Weights of a small transformer language model.
Size: 15 layers, width 160, 2 heads of 64 (1 for keys and values), MLP 448 SwiGLU, 4.73M parameters.
Architecture: RMSNorm before each block, rotary positions, biases on query, key and value, untied embeddings.
Training: a variant of Muon for these matrices, 149M tokens, 9119 steps.
MLP neurons of a small language model. Each row is named by its layer, matrix (gate and up: input weights; down: output weights) and neuron, and shows model dimensions 16-143. Each number is 128 + 24 x the weight over its row's rms, rounded and kept within 0 to 255. Numbers have three digits each. A neuron's up and down rows have the sign that makes its largest values positive.
Before each neuron's rows, "fires after" lists the tokens most often just before its 100 highest values on Wikipedia text that the model never trained on; "fires before" lists the tokens most often just after its 100 highest values on Wikipedia text that the model never trained on.

fires after: " ", "otes", "h", " l", "===", " Party"
fires before: "0", " ", "s", " a", "gr", "es"
L11.gate111:117132127174097141139122139112119141135194130133132135126147111126123155114104143160116139157171132128124107153111130141195137158125132119155104150143117082128157117116100133142109139133178130085134108138126125082139142128081133096092163137160112104110090130108148097140094167127135139170108091146168117138136117166143158140136131150111134101163128117136085121082122160163116100077141
L11.up111:158100125166119131116096158110114148132172148083108102133165106168111125116149135165081148133115113150146098152129124156119090114122141129094173121103088141124143131152139111070153132141144127088091150138149153100090093132152110127113124115161109115161173109145130073122148124122169136144144131137155148137103097112147097116156075100156139154184087130145150127116141113112155111156158
L11.down111:144116158127137109111116137126124141109109127104157098139108172146188143164079121121141066145103107107118117144152098125166140129124121138091167112155125104109095111148121143112137096105127105094205142128094162155163149129157136113093108180123121123109112097104122158127138124113092161154112129155118132142166118106136169124122162114108130152077167098117102100173114145154091122093145

fires after: " s", " S", " A", "S", " res", "ent"
fires before: "cess", "ch", "ce", "k", "le", "c"
L10.gate394:102142127094101116078097116114160114125138099140111141107159142111185158124084125179131135141167107136139121129151172152196121136141097139152142108170133136092100156134139158127094130153123125165129157146099139119152146149171147155130110151161111104124111123112138140118146086109129146086140165104121144087121121116135122123159101103101077111151095103147101101134156121125123152118139
L10.up394:122132126135086117104125143125149125160124143099125096155150137094141153164146105115155142152131133145152170153121165140113175135122121109149129120126121103121092160101120153166140113106116141121122136125159171125089115134151120112123094150142118161109128072127154093117142113127155134095125069134146144101099146089106163093108124095124110118139184093148142173113106178107143137089120
L10.down394:109147153156164109093178130128114119113143148157136119109113117158180127105108144107147057110162165126140219107106123142130113145121113148125106122114150113095144105130149129159138125135108099129143130135102130106089093115139123137127112140135132110137108152123112089135112163099109104134143094143122133126173111071141069200148110100114133086083124157171112122179159106129109137125126

fires after: "\n"
fires before: "==", "=", "===", "The", "C"
L6.gate22:140112132089124096150098150124134174106138139168163147124100143172133141112115101090120142143119120144076137151078111090131129101131162128141147117132132105149160187120116139146154138098107135139116090118104158090073128113129147094113146133138102155164131123124139102080101097126121103181099169106129113142140117112084128137165071124097082132150124105120116120112141122135139092145147
L6.up22:147129131132097124133156115158171136097117127142134099118194175146115091109128097173183118138117091145092131143106126116134131111146136102140148141126126113141138163139144186144132117075159155114125128079139124122138109139103109120128120128152109137146207101139120105145147141140127098124099125126085126153181120088083122108169125103088107120106135123157171142074157119147145107179124
L6.down22:152135122101112112120122144133170141145160127128128177142113171124127120106101127146150122157122098107103185119128107094110110117068078113094081095120119124145164178140109127122149078114141140172165108132117141087141073148105145083132090101106146163160117159124114112147168080128094131143139156137165122168164130124149128102141140124148131152167108160138141115114143110138127079169124

fires after: ",", " M"
fires before: "1", "2"
L11.gate104:134153142094093106119088155129113152107131146169148134115117125116150156146093114123085176177117139066140078128096129131114147105156112110152157093134094101108140138098134148164119120105140159157142137137142128123119126130144105116133153095146163138099121123119120133130096073111155095131152166126129118177150145122104114116171070105100147163158136115117169122128074103139139155148138
L11.up104:121149152126121126146129146114096158126101161124140098121127174116163106123132162122118090159123130153152142138137093114083069129092120109078155107142135129154105132181122107095130100077141105127147097126139097125131109093148135146120140123127121127105159119153141094078156116132121079113115180095105130150169146122100071097125155159114151088111130195144107099089115125152154125125154
L11.down104:122117160147128151118140115106160132184126095124128142140073146156159135109136149173180103122125121112117147129135138097130143114181140101150120123125160136091124150134185128114143138137130115092131103072122102107102111152155120082150100169139108121155129116104128167110120121106109121105095125161108137145106132164155128123137121137142147113123101098119144143140148142114129094114135

fires after: "\n", "ry"
fires before: "===", "==", "The", "|", "=", "In"
L6.gate429:136105135130078134101123161105149140146148113148145134139143128127198125104157118123125158144117120129100152122144123175118109176117165152126123127152108127094141153113068133138142136115119114117119119133087170158158168193116184130150163140124165172166131136124125085099150145129152114160093138126143159080127138124113127133140145156125129166070124115156138116154115151134102126141102
L6.up429:128126129142112134137152124118185106112132109152105110134196102160134139085124117149152113154116122103170155144145184131113130119152144105146113127137116124136166082117157165102143116113132151106117142140156134071117144152102158103135175135158122108153108109098120121143122174150129115148126117162141120107113151101117124121159180106117176109119146086111188102089131103087129137143115
L6.down429:113114137135147122098163161131119130182151110117144140117109094138119098141086154112117136154103121103118130166148124133067120130113144133117092123131149145171134182123112135194107115162136114177160131149129101109108113145101159122103144144097148163125169105151122133121140107135078108117137160151138150097135166110148091185160123120112089144135113110130107130113135090099110109126102

fires after: " ", "–", "le"
fires before: "0", "th", "mer", "al", " the"
L11.gate326:090136118122106162190119158171095130101143149141129132146144105129145127149138109138124100154125109127169127140155119086154083124144141153125157143133112132209084158115114092137129125093136087147129128150139124094096099156141094103102166115088159109141115111137119095159141091132109161105155130102144131126160062134152160172115164133155124148114103117120125129136123104168136147141146
L11.up326:108098119131098117175148127136162131105184113145130130095157078131120203156132088166147119100149119099134083129115149152118118113150154148149121166126087110118105090145135155124150110107114098097085118138145134127163150138128156085067112088142144166098126117130117116141095121123126133107119191136133124165129099121114153141142109122120120132140110136115150118164092105161138089107105
L11.down326:143083094104151145086105107147152129090108124115106131145103170130129104139145147165067079103116125123083096097119150118141160141125088170122136086148157168131101135118112146164176103106139090177122113143114098121107108170130157131133120128115165127140118132126145136150153108125088100163098098088126166098132083112122101130130104121131131138125129117126120147103140107122098184124145

fires after: "-", "\n", ")"
fires before: "•", "1", "2", " -", " a", " an"
L7.gate366:135110088115123148154117148137134133095121125119142154073157099170096149145131072068162155151127114150153142151137117128141097105093153112107124140151128119137172145181155152150163108112146158135145079176113134115120133133120116111108064111133095175092114120131141122104117118103142119138116153144149163153129112125134153154143082145126093161147111151144143122151125105125191072141108
L7.up366:120105121129104153142151176143124143134132102103172099142141123119129120164118136102124127161117126141093114172112111112143156097105143126117084127129136112187128141147130101113117096142135109123119113117080160144116127141097105117104142088157122164085147134169214125102101114114151133131121141126127121135133162087104096094115113108084160141139095112146139133121111095145144085161131
L7.down366:109112164125135142156132159158151124094122105149110154120140135186107152138194131136165134153100107134121106157138136123130158111143135137150105157101142125154143128158118115146136097157112088084162106133113159130095129097141117089138065106113082119159161138164173138115116166100132100124084130158100111162108094123093117125107121099112128123131109086114151117104097155118135119161104

fires after: " ", "|", "9", "\n", "0"
fires before: "1", "9", "2", "0", "8"
L11.gate161:124133166137140120109119160141148089105124137128125113145179087143149140140160122116148132173090086135111181146130174106128075160118134114109145129095110113114142123151105125096136140125145132164111116090145141122166116144130079140141130117168137105102125154111125104169130132139124145126152112105142160104110137110148157121147106133107117106093164103119132111129077085162134175072111
L11.up161:158150097133118154130132170084129079140133105072105125164154109129088149153082139134089103141101150136147116137169120098167147139128130164095160124097121113121109076135106117100102127140132143143119141069111158098101106145146133107127124119157100154186116131088111135113098119118138104101130145116097127096110159158130174148135107141166119098099106131107122172112158148132134147118140
L11.down161:106161125099139190155120154116121130121142141137128081102089126084115125142135090109116095148138117100132108105138144144087144095128111130110132134104125104138125137107123192126129132134123152117118105135115129122158105165109124116156118074114136150088144147100143084113084132119119100083125145116138119159145142154120101114138105149151125093115142100163153116103097096135103118084161

fires after: "1", " ", "0", "2", "9", " the"
fires before: "0", "th", "2", "9", "5", "3"
L12.gate355:092124143123090117158137153130167117140096132101157111135132137121139125103157182101129137116160111123158111149125162120163111113139177145199129127109132066138108149148177116138124161119133090139105134101112141115129108102130090134144130160172133140139094165126109161142118098117115135104129111117113151137148069120160120118096127119154074106147144163102150144126129088139132180155148
L12.up355:088146101101128147110135121152112101135098169150125105138178113112159133126178131118118149122115128121156137150108117158108119119146117133110155122132146134142166139130135119137129081120163145121097170125080145137130150142080151132134147151150131133158136130125142142170098166123139132203102098158100148134141087189128167115124095129133111117153133118122117162133162158085110123102138
L12.down355:148131114125167097128067135122110141193151092144111064152099150127146114131122136138133097177142143120168115136124107081161132174167176088114074115124147119131139113107120134136117103143074097134124170135195110116161121128128166145097144108129116148106166087115103145107117165107139110122113106127130124129116149100130081154163128131131117143141105156148127130137138119127097120131105

fires after: "9", "1", "\n", "7", " ", "|"
fires before: "6", "5", "8", "9", "1", "7"
L9.gate237:147133109175112141144171127079146097137098100128117115154121124115119144145147117177121147140109184145138080143158141092119119145121116112081083136105119113165097175094130159083144130161066090163160096108158110135121092156135124101127147145158121114134141130132091107129125148118146124127132115106119160104137123113108124120107137134120142167106123166081087111096096134141128160120118
L9.up237:095171129097157111100133126130110163152127075150161139118096147140098098114103113109093147157157106088125103159154097124136110145130123118169112143107144108114101083111127139100136138131131131126142132112106098110175085088141156082143111115117168136170118162132153113125161127131138126132146108095107135137115162111155153095120126166091086148156183138124100133124137144143106163097110
L9.down237:126186127140158181083125112092120113129132117124143100147148109175131125129127126126146121154076099116166102147153138141148120122131129121146101143087114139116112124129134073084143110126149107154107123120117143075104135118163123114164125133161142101095119177064132149112095153114119124133157127093133128123122148114134105125121149089175139097120161100135114128154132144124110098086124

fires after: "9", "8", "st", "al", "7"
fires before: "9", "4", "0", "6", "1", "8"
L10.gate152:130129135119167110149103154086079157124095085127100118115109130133139136109138147167119132106117133128095154144102136105101132114142148139138127151086112133147154145103143100104110130172109145104082084123126104139086110138114091091141124154124131133164150146106158091141144087125160143106159172101129117156132092162148120110170094133169152125130095156102126140092158115118167140089080
L10.up152:107100185131149156154169108115176137122134113110183078174110105130123099101133142154129157112098114124129123113108142138149124124150120184172112143153129138131089123144131130128090135154084127107100152150128136191104120141135107092155147138158085101167121149135154123100118089079159149153147147115165190106148114124130121131118114157130099111111106172122109100132130103129119124145140
L10.down152:132152152120136184150107143155132126151153096114130127133173155181163182136126126137152100137125112121123175145153129141150146142143167069136128125134136139167140122165159142160093088139123159146129138136126069096086115118141146149107123135139113122104087094108152097113121134168083133171165120120116168134108096137112121124143108128091080128140110144082142143133148143115145157125171

fires after: "s", "es", "ts", "ers"
fires before: "\n", " and"
L6.gate16:174139153136128133127121134143130155135155132076120129133122117096131118112123114080132144117088103110133152091133138150127105124097155134119117136168101144120118139170112099140104104147118125097178126105118104126135128140134128166133135135142135119110091118129147104100173075115121113136101085137137103140105131193097122094109144111160096097078155097080164146137100127124103103136147
L6.up16:157116104165157152104141141099108077182116151112106082196132158116086112111110121099114128162135143139123143120083112101169115141091126125107160156112129154119098149133158107134138169124155115117136141128151120103150139108109134142142174110104091100094116129129170132146127110168161103131111070103112111164144131146107093130165118133168138161131140143149156083104123113158115130099150
L6.down16:141120158141153135122150121140136134146167127099126132152085141144171101109105130117105139128142137130152125143094132158106121118111172135154089097143150140099132164166143111092154124121154183146143128116121085131099093147100134101149170148159163153109067151118155130190162137168135105152147141127088084145114098153134112118141104169114087107135113120156113087104110142126077143118150

fires after: "\n"
fires before: "|", "===", "A", "-"
L4.gate269:107109107138115121105114128079125151124145148142152191131122118137154124141129108107112142137119130148131134141115176178150124108100154163082149132113116124146182154099116126061105079097147158121140117133105164125118145143104132189111155136097154112137094173141151156124131118139163099153113106116192136168095131094127123141115135181121143135085142122157145112121104093122151126164142
L4.up269:114129164117174175136140161136131159140112095153149137144147142154094126120138108109128137157138156124154183133123130092097130149176052118113127134121093119127118150158088152159149146145129127140119097122107153141103121171165160133145138124210169142123112141108120119130126164137103124157137117166161091119130083115132156111101146123106131124128125112126146092108100121144171092162116
L4.down269:090157152117121087121162121154105164159165115102081126147148140126132099175115116110168157147137121106147157166132119122143152129118129130148113136117113100157159151121127111127137102125096130153155144066159096096125114114119147118108137130155133152107190135173130114151181185134145079135100149126138111080119144120144153135107114100132121159132119137132112117117104133118151110118134

fires after: "s", "istory", "es", " =", "ife"
fires before: "\n"
L10.gate381:114127100130120102136140101146156164104163125142141088103146121128138117126096171131137155112104090165123149129079101099133101131109130161111143086081106145145151132109107127116077128119093107131122146120140124151120129147091088162159159138150172135134133113097100143146168103126108115157130189126094095114139090126149114152122135101138121121110118145059131130142120115150142148145096
L10.up381:089095112152138116156128146133194128142115096116147150170115141151172120084152118119158143090114145119129143120143134123157142128145173175154116144101109116136103142143139170179116105121164114090131127179114132132131144153144107111111097170126168119121161145110146152161155126140113078137115124134145109157151109155154091125126130108100124135088098150135125133119147084111086102081165
L10.down381:118127159112141152140126127135087145125093157116104116119190093135106112157112122195098108133145146112092107104121161141116104163124126131144118136151150098121116102146118125105126113175139192119123136162142106120206122120139129095132137116105151138117105081157130109126172092112144123123136125162122114126144085135094110097102111135082150126162120105143121164119089151165071143125115

fires after: "\n", " w"
fires before: "==", "===", "The", "In", "A"
L12.gate211:116115100132147121120123114131129141131138090107142159128108099197132137070138110133146122116106097116138094117104112118104102130132157128159131122109069098172112157150144142123128142153143149102114105160103072132115188143150113129116144139082139155132145174167133118143134130160111129132115108100120143083115122149093129116115146121103124085098149126153123091113140164129146099095109
L12.up211:175151145155096117093116118136171101139161146140169140140173107102116127118117145107133111129092149133150104110101162154136094123144141111080129113120112085126135116128123112149131145124112094144103150125118166124175103175139107093133118125122149099137140129115105131120104153161099085129066182118138130125101145105148075165100151114104054172126120121134140142105137169154096120156117
L12.down211:125118130074120132152133115135136115130124152113136128121185121160148108156189144138115103079112111147115114144103130100126152143110077107148168155154156137118114135124135095074147109135123122106120130102138104116106158108158104090121081105149119144130111123150107127062111096095122101131102138111113128113161154121142146096138118164110178098129166117142118095154139101160114133109143

fires after: "1", " d", "9", " v", "R", " L"
fires before: "9", "um", "8", "0", "ation", "fer"
L7.gate263:121134092093184125182106102120145145128132114103153120133082102125100161120070117129134132096158127128125144116106111121114117122130088119120085090145117075095155129115118139118125099100125106119136113090133137137127162159111129157108093112137145138136119135147108129127147059128163152143144180132177160142102137154175122126168092100132113125135137115125126137139163109160129112165095
L7.up263:145166109148141100138128161123110134113133121108144086124133123159079104151179138081166129130093102127134149132137141152134128075103155107121138118148133102164132119153093158157157128074130128126162090157185139111113104200152107139127173139108125089100164103115117113118148108144142156166136144128145117163178155162131107090170163115140151110152167134107171134162127106106150106117170
L7.down263:104132093104132151134107127136128132145092138099146143112114104117087140141114119087129140131142161099178109128117150122104134131112134111119097128140149101145134120097122150143137139140125084132149087118145127112146157133117153141152108153120130139136142129116112112148141098092178124144129167101167152142066097188102187137114131130124121071127103133150136131075164132142189086175118

fires after: " ", "2", " in", " D", " d", " F"
fires before: "0", "oc", ".", "anc"
L12.gate31:136173126137155146119127122142119096149122102156121157124118135105130149120141124110139149095113108163051152119129132097160134112138128124124148141111120118127138150185072124107137143098138139165141112157089103123171095106122130134118134102071131093120129133091130112110117160133151134081133154141116135110135145130095129134113160104142112129110180072111120134104142126149098106106193
L12.up31:154134116108083105137104172132080128119103110151118175145117141115169172150131120112122101118096124075126124149136139135148147104081102137113088122114134075132135136154129110146139097120102121126119121115121115092142145054142146109095130063170123121152137142143113093106143170123147148115111133158130161135152167107106124130127110145139134098131108118126109144108133110120081120141081
L12.down31:104100121103159129140116115147126163123172146155130109140143120109127126174116142105154113143140142109173125139135181180111095134133106143145130142150095114097120124120096096167182134147123134108092184080163151124131121134131159138121144093118156131119115142131141130115163153131093136156105111140165106144101139159131133101122113071107109097122089176106149098098141091144142110137119

fires after: " ", "0", "|", "9", "–", "\n"
fires before: "6", "5", "7", "8", "0", "1"
L8.gate361:144161088137129137089094119094138129146120151084102130147129151127116142137150146165101119156142114107146164158153136085172128111135119112109130168126112095120099082160155111100136139163106121149111119130153118110124091144156124114125135116162102142158105182116123101101151107157141119132173134122113112130131128170108133095096046104143164135119146119117113109157095123113118108107168
L8.up361:130124136130123096110108122096143136146119126130134109108125130113080130147130120149101084130085130123173108109095120147158126141131090095156111128118100106165070061173134109143132082139094155136174102144153146105131087152130077136125128146128092145131138150134149175098156146152129124106130144113129134124119142135097135141150123153123128164165141120121130112115127178156117139149114
L8.down361:116136118135131140122146092100111100119134089109110115112070139115145153138116106092160118155133168132174130150121137099117068134114134146119062099119064090112095154123152121140091130126153111104138179090126144104148109124127148103098108149122123098097141100127128120115120117093148120159157097134108103112129124149122122096125130079101123106119151127118094115161074151099145149093110

fires after: "\n"
fires before: "==", "The", "===", "In", "S"
L7.gate245:121136109091160101100127137120157125110110114089117122134134113119086138120119083126149118091105142134138118110100107132148124181158156131137102135126122159141103125131115160107114147127099144166133132156114163113144136123124119119139117114141088159145189128132131127124141115147119103122118166133145099127121088101076125157165166132132125084110134138131146087111166140106149126123097
L7.up245:157139132181123132083107103129098131111178121137141114139135154113074105098117184131158131095150140146105111111131111144121123163119135116149152106094112174158106130118139140160090134160124136104138112121122122145141127122129131128119105138107140127183165126134142140108145154166146080093120136098133068125084085114123159136140130187104178110116142147144149089114124099113118096127085
L7.down245:186149124136084111186116133138127122114168152117120143173097131144108104145098150166129125098179138150123187106138127119139123165092098143107154093136139119128129109104111076135118118167126129110155127108105113132129127163125103129117137150107163104151146121137125103121128159132121102081120106122146110134145135108128161119129127108082136152130117143129130105155130113144137046133113

fires after: "2", "er", "0", "th", " per", " "
fires before: "0", "ai", "2", "1", "man", " the"
L11.gate16:179078094133134139145082131118121125113206137084143139123109124127129141140119062130145114125182107090108109175126125112152149160142120120119168112113107119173146150121148123098174106142110128148169148155165146102095127116166152136118126150150129150124111135101142107095125140100166134138119147157158106092150136142106093129145178139099124153114131150112101173109108124141122135153162
L11.up16:118166106148109144153158144159127078124092101107170154142176193138130128097173100132164154147116126080138152150160127148114169125156103132115119140121124130135116095103167138132151124112120136152062108130130156084168111103122116107138105150166122129158109113163120135134148121142145120158083117119135132165095114131170113142114141120122149104102125106092125077113142124116107095083158
L11.down16:139101148141165116160160092134100143141144176136167122154107069109138122110116107152159153135148113145133129205148117143065128140119154114134143100123149063155122137135136134127124132115108092075127149120144107122137136144151160108134143115118137142111152128159082133097081117142129141149152131085139142109109118109138137061137116144110121127123132117167151103151121123136104076156141

fires after: ".", "\n", ",", " and"
fires before: "ow", "is", "e", "av", "er"
L8.gate325:151139149127090102126152120084155138148126150095137119115155099112148162123132133149159140140088096144110107113129063184149158142115154137096140136176160099184123103183120082142109123119166096135118115152182177095140082091114126120142090107126130172129117097173120094134138138100119120119149120116159087107123142131139143130149153127127112130134131133128136123120170133138128138130162
L8.up325:097117101130137178095105120134161110123172063084080133138091090080181155142177138103133161143108122083123147141116098134163154125137162133085104110117141147162073119098107139107118164142156097144142101154139137139153116123134122135147134125095153152092134157162083141123106141100109137120130135124150142117140101129113106146123102166128137108116121160112133140114126118119136135111141
L8.down325:115132117138118126115110091154113145075131088157143159141120085131164086118090122130130116097116120124119152143123122127127125129154122151121112173167128134134147166151088178145165137174102119121165125104119070155074093134071133136117193136121135085122147113147159161149127123105114090127129161100155115155127117113078120131111092158126135143091136126082136139085148118102130114101123

fires after: " "
fires before: "0"
L11.gate43:132140148151095159142144090125176116095142143142126150131108123108143132146117094128138116158159128128134137125151133131106072159123124139179157138104141099139124085158146125110114151091130110158139114186158127125110134125151133087096152108102125141093135142142100093134129078118131121115147180111146152133132162133126104107118100104109069089114112151094088175118139112133109130134141
L11.up43:123142111130108133104158096127102122107147167111121135171122160090114150111133145115147106128143085090145141106123128153123145086136133128163133157100110162131132160145147116162146127102152132151092066133155130119156127094131100123117082140109204138136138141139070105162122137116154158102138115140129110121160104142103145146140152113149140089129119086123106166103147061109103105135151
L11.down43:104179121066176123139139086129151153116133113135134134105156145157106100122110165133180096152150133120129122141115145089123125152138158122144115121154124128141148104144135119096137148170087092142122112066098155152157172100153158107098164118106130138113094133130113115114129135126128143143158134141096140128098155075126127133123081115134149096139124167142158124160151120118168123116119

fires after: " ", " a", "\n", " ("
fires before: "0"
L11.gate389:132123104158096170134102164137125098138113138099091170160159151140119112153124117187121134160154146126149123118115132157154094144166147086144122154135099173115127111163139070160126139169122153137094156150109148107138140146137102147091154120125126104085164143126151080065106124132120137121124126126138138112112108138166148148107128094123174123100092132078100114103136105116106069117126
L11.up389:096128118137087116128098155161163162137067140150126106104146155108096144145122072139060124144099151107113079188150105144158124183138122122146108109142130093097150150095145133150097116108146131072117106096144150152126102110122144116099164092135095137097115103139106106117101136148122157189131125139130134128120135128148136144139134142091112122128081125099129134120121113126125119100118
L11.down389:151100161111142138085099126116122119125124148119131154137081158140119139125129077136133118139142108119144137147145140130105188134099118139156101181121140162151142148153063152173166106131077122137112130107140128146087146169157146123113120104129121125141112112126127098127162112131088130131147060154121158155112156102154130138155122073101116146080154113154119145097098148144126135090153

fires after: " ", " (", "\n", "–"
fires before: "0"
L8.gate164:099124130147121107134136160127136150140145121145094132112119111131119117168143136147158166156119115093167112127140076133193121118116181178124119065093119091145138129140081141108138133135146139134127123121150113130104108179132131115094136094110099114136183076128126092118145124138175106137120135150168145171164134121139138151089104097161112077097106112100143124123161111141084136134161
L8.up164:132186180120184141160127160146131160123134146142105119126094127154136136117114099196132135116109043167110075107130105084157088126135128159164110124140125141134091136149159102097124152090130152116156087096132093133116132126108172104138182113136130078179150105108111105124131140146108155143099124102117134143121131137136133120104111121142150107116091137121082129075144137119126123135133
L8.down164:142123133120094160130129131093174101133127102133150084130125119126150170126103117124113123120135079117119135091174138110129127110090155160097092089179125111127090107159118107111083169113123107123147127109136156116138106135141125110091150087166131127115054136126117127121113148148119123095129147069115153135159142107171108152142125150121104165082083122155114164108153124126146126084134

fires after: " "
fires before: "0", " the"
L6.gate93:123130101085133188100164164093080157152092147167171104123120127169138168106073122127137167115137140108134132148131109157123139122095124151109110120135144148119129111147115127159147149097175119145140143134158121110121110117119116046115172128157083111075121121119114094109114135131118178160130136112114146126111111168124091143133114149117098121151123138155091137100117144115124123145127
L6.up93:084095123122116162106080136085145089123149112105073143132139147150164097153111125099096077128127162135118104085089086134101151099147124122130120137137085150136137161123110129124106109124145099146106128151116088123091163112170132145135145099103116118132127154153113110160128139123164194134123145120114130116130106146090164156141097134184097158161117125146109126137148137110093107099117
L6.down93:103131099120110144140111089111144163116137172176113126153155155143179131174061125132107114106126127103134149102073149147127125124131134156123157140148134155101079159146109123131148140107135126147167160087157115107127166143103106111072157124106130126145127099126092090114130112116099162128110126122106157128118148125065130126111083119114103149095135122126110122126163101133099108143087

fires after: ".", "\n", " |", ",", "-"
fires before: "is", "ow", "am", "e", "en", "er"
L11.gate442:145124140119139132142143145142139156155108114120147168116140130154125108144119112140113109075093140108157136152125114135119148131120134100084134198157116135156104095122101094119107120154139152152062107155130126131152075134137141139121079108099094152125146107141086109119126141120111149118085101108120149177145101147125071169095136128103132127108135127123124125143132143120140131084141
L11.up442:131115110125157075109132139130192121133094116082089122109120114136092131123157183125116159170119155158147119169153151118170128157112116144112089089144134096146131144130092085149171126152128153140139117123091124105087130131112144104150138103120144137111150143134099148128089120102116089143126130164147141124126111174135113125086149116118113105161144134137108145139156105129175106147174
L11.down442:105142130122099142094155108154114113085131113126120095149138110103122147082117146108161156123115126101116081175097090104123128135122144117139087114082116083122117163077153133118105166140133123149117110149101117133119112164137112132142128141116119105142120119134131120130132097163152095178107132100098107120091104096159113105163128102114091118112124121145109127113106124166144111086062

fires after: "1", "2", " ", "3"
fires before: " |", ".", "0"
L9.gate86:072174164165124156163108123127139126116118146137114115155200152119122150142162111110127116137149098128130155112148111114098148131110122117089141112121095137132174142086153114129084140168179122111120092126136152126112136102148103145137124134175094120120111131102116163137119113132158142134162147149135126142156112150089137167141130088099109124123117132130083121128175144180113135132175
L9.up86:095146149094132116124098089127153143131088118104125144150116074139141157121102103146103097123131092120136086136099114129136158098152125160088093183171161125138092153097134155101133177091135096096113130133164102112156122140113150121127145143140113110127140140154132096115107161080111115140130150147094107120121127099116140122070116135126125099105135149107118120143108147140152132164186
L9.down86:094108090159130139169119107130135174135128147085142134151152102100145130131130136143125140134145133152154130124116137172087155137113166117116111166158141127098108124148113150125127141109129121115118088106138089137171112119098089151107141161110147154115101083147100134165151164091121131177145095124135104147169129196137142173138120144117096115167134156129139130118134177158093140174113

fires after: "\n"
fires before: "===", "==", "A", "-", "S", "="
L10.gate251:151127164152114130090120104136135161105126119136156147124112143110127152115157071118124154106125118116161138138092164126136104115157123099107142108109084111179141135120130146097146112143138113123139178112171182116110082132105123136121124128108105146119122173091122124203108121170144141211103102141118141110101116100162125138151111152097148097117123163114119120081121086147139082100128
L10.up251:125097114111129135095126128127126106114120127098110170126148171090104139155091134094147098116148145136147121104125161154098117171105113152144115177157066095122128140145115125151132119115092121172144077145095131077119166138104152129118136143152162156136183120150112095137112138140124093136118132119142127153147140100094129129119141171149125134091123139115119106155130073106147100136128
L10.down251:148131183116080131140117114155161104135156131100152074147143142158151155154141121092136109111140129164173075081171115131104068126163143122157163113151163101122118125134182129128138155161129160149116114100141117154104122109145109121116103134172127118118120097105113137138120132102134154101151167115135119113124126159136133161104128136099129102113140109129164148120163076129071109102110

fires after: "\n"
fires before: "=", "==", "===", "P", "C"
L7.gate264:141092149104127075123113115178152131145179167119157146115121159154138141178103106062123122145140159125123133132091131083128131159151139100127126122150116119114128163146162129115079116124160150169109121136118175155129121105168120162122061085124155111122154143085121119131105117122081128119125156149156151147136097125118114153088149121095108139101136094142158105111100105126130152126163
L7.up264:114115111153096132106154112128166121140144100134117143126182140111129128150119156176137119168147110133159151115135138105118121151145125066126092156141147118108112141101143142128141149135144172112149133096067112117149122142113143135143080101132099130125133118153117161087113106169090140152105151100167066121158103118158108091107100119100136142136118100134160122148105136094132116161111
L7.down264:168097148101128112136185127099127156124098118157123116113199179164144141137169146121191096167126147124128132125119109119127178121142096124148138135111102155132164130149158124118136081063144153121097101150118153176115161161072138100154127155121135103109150138149107107108119145106119119109114136126083126145187147142153156131138139131148083113125149150128106123140166106121157077144127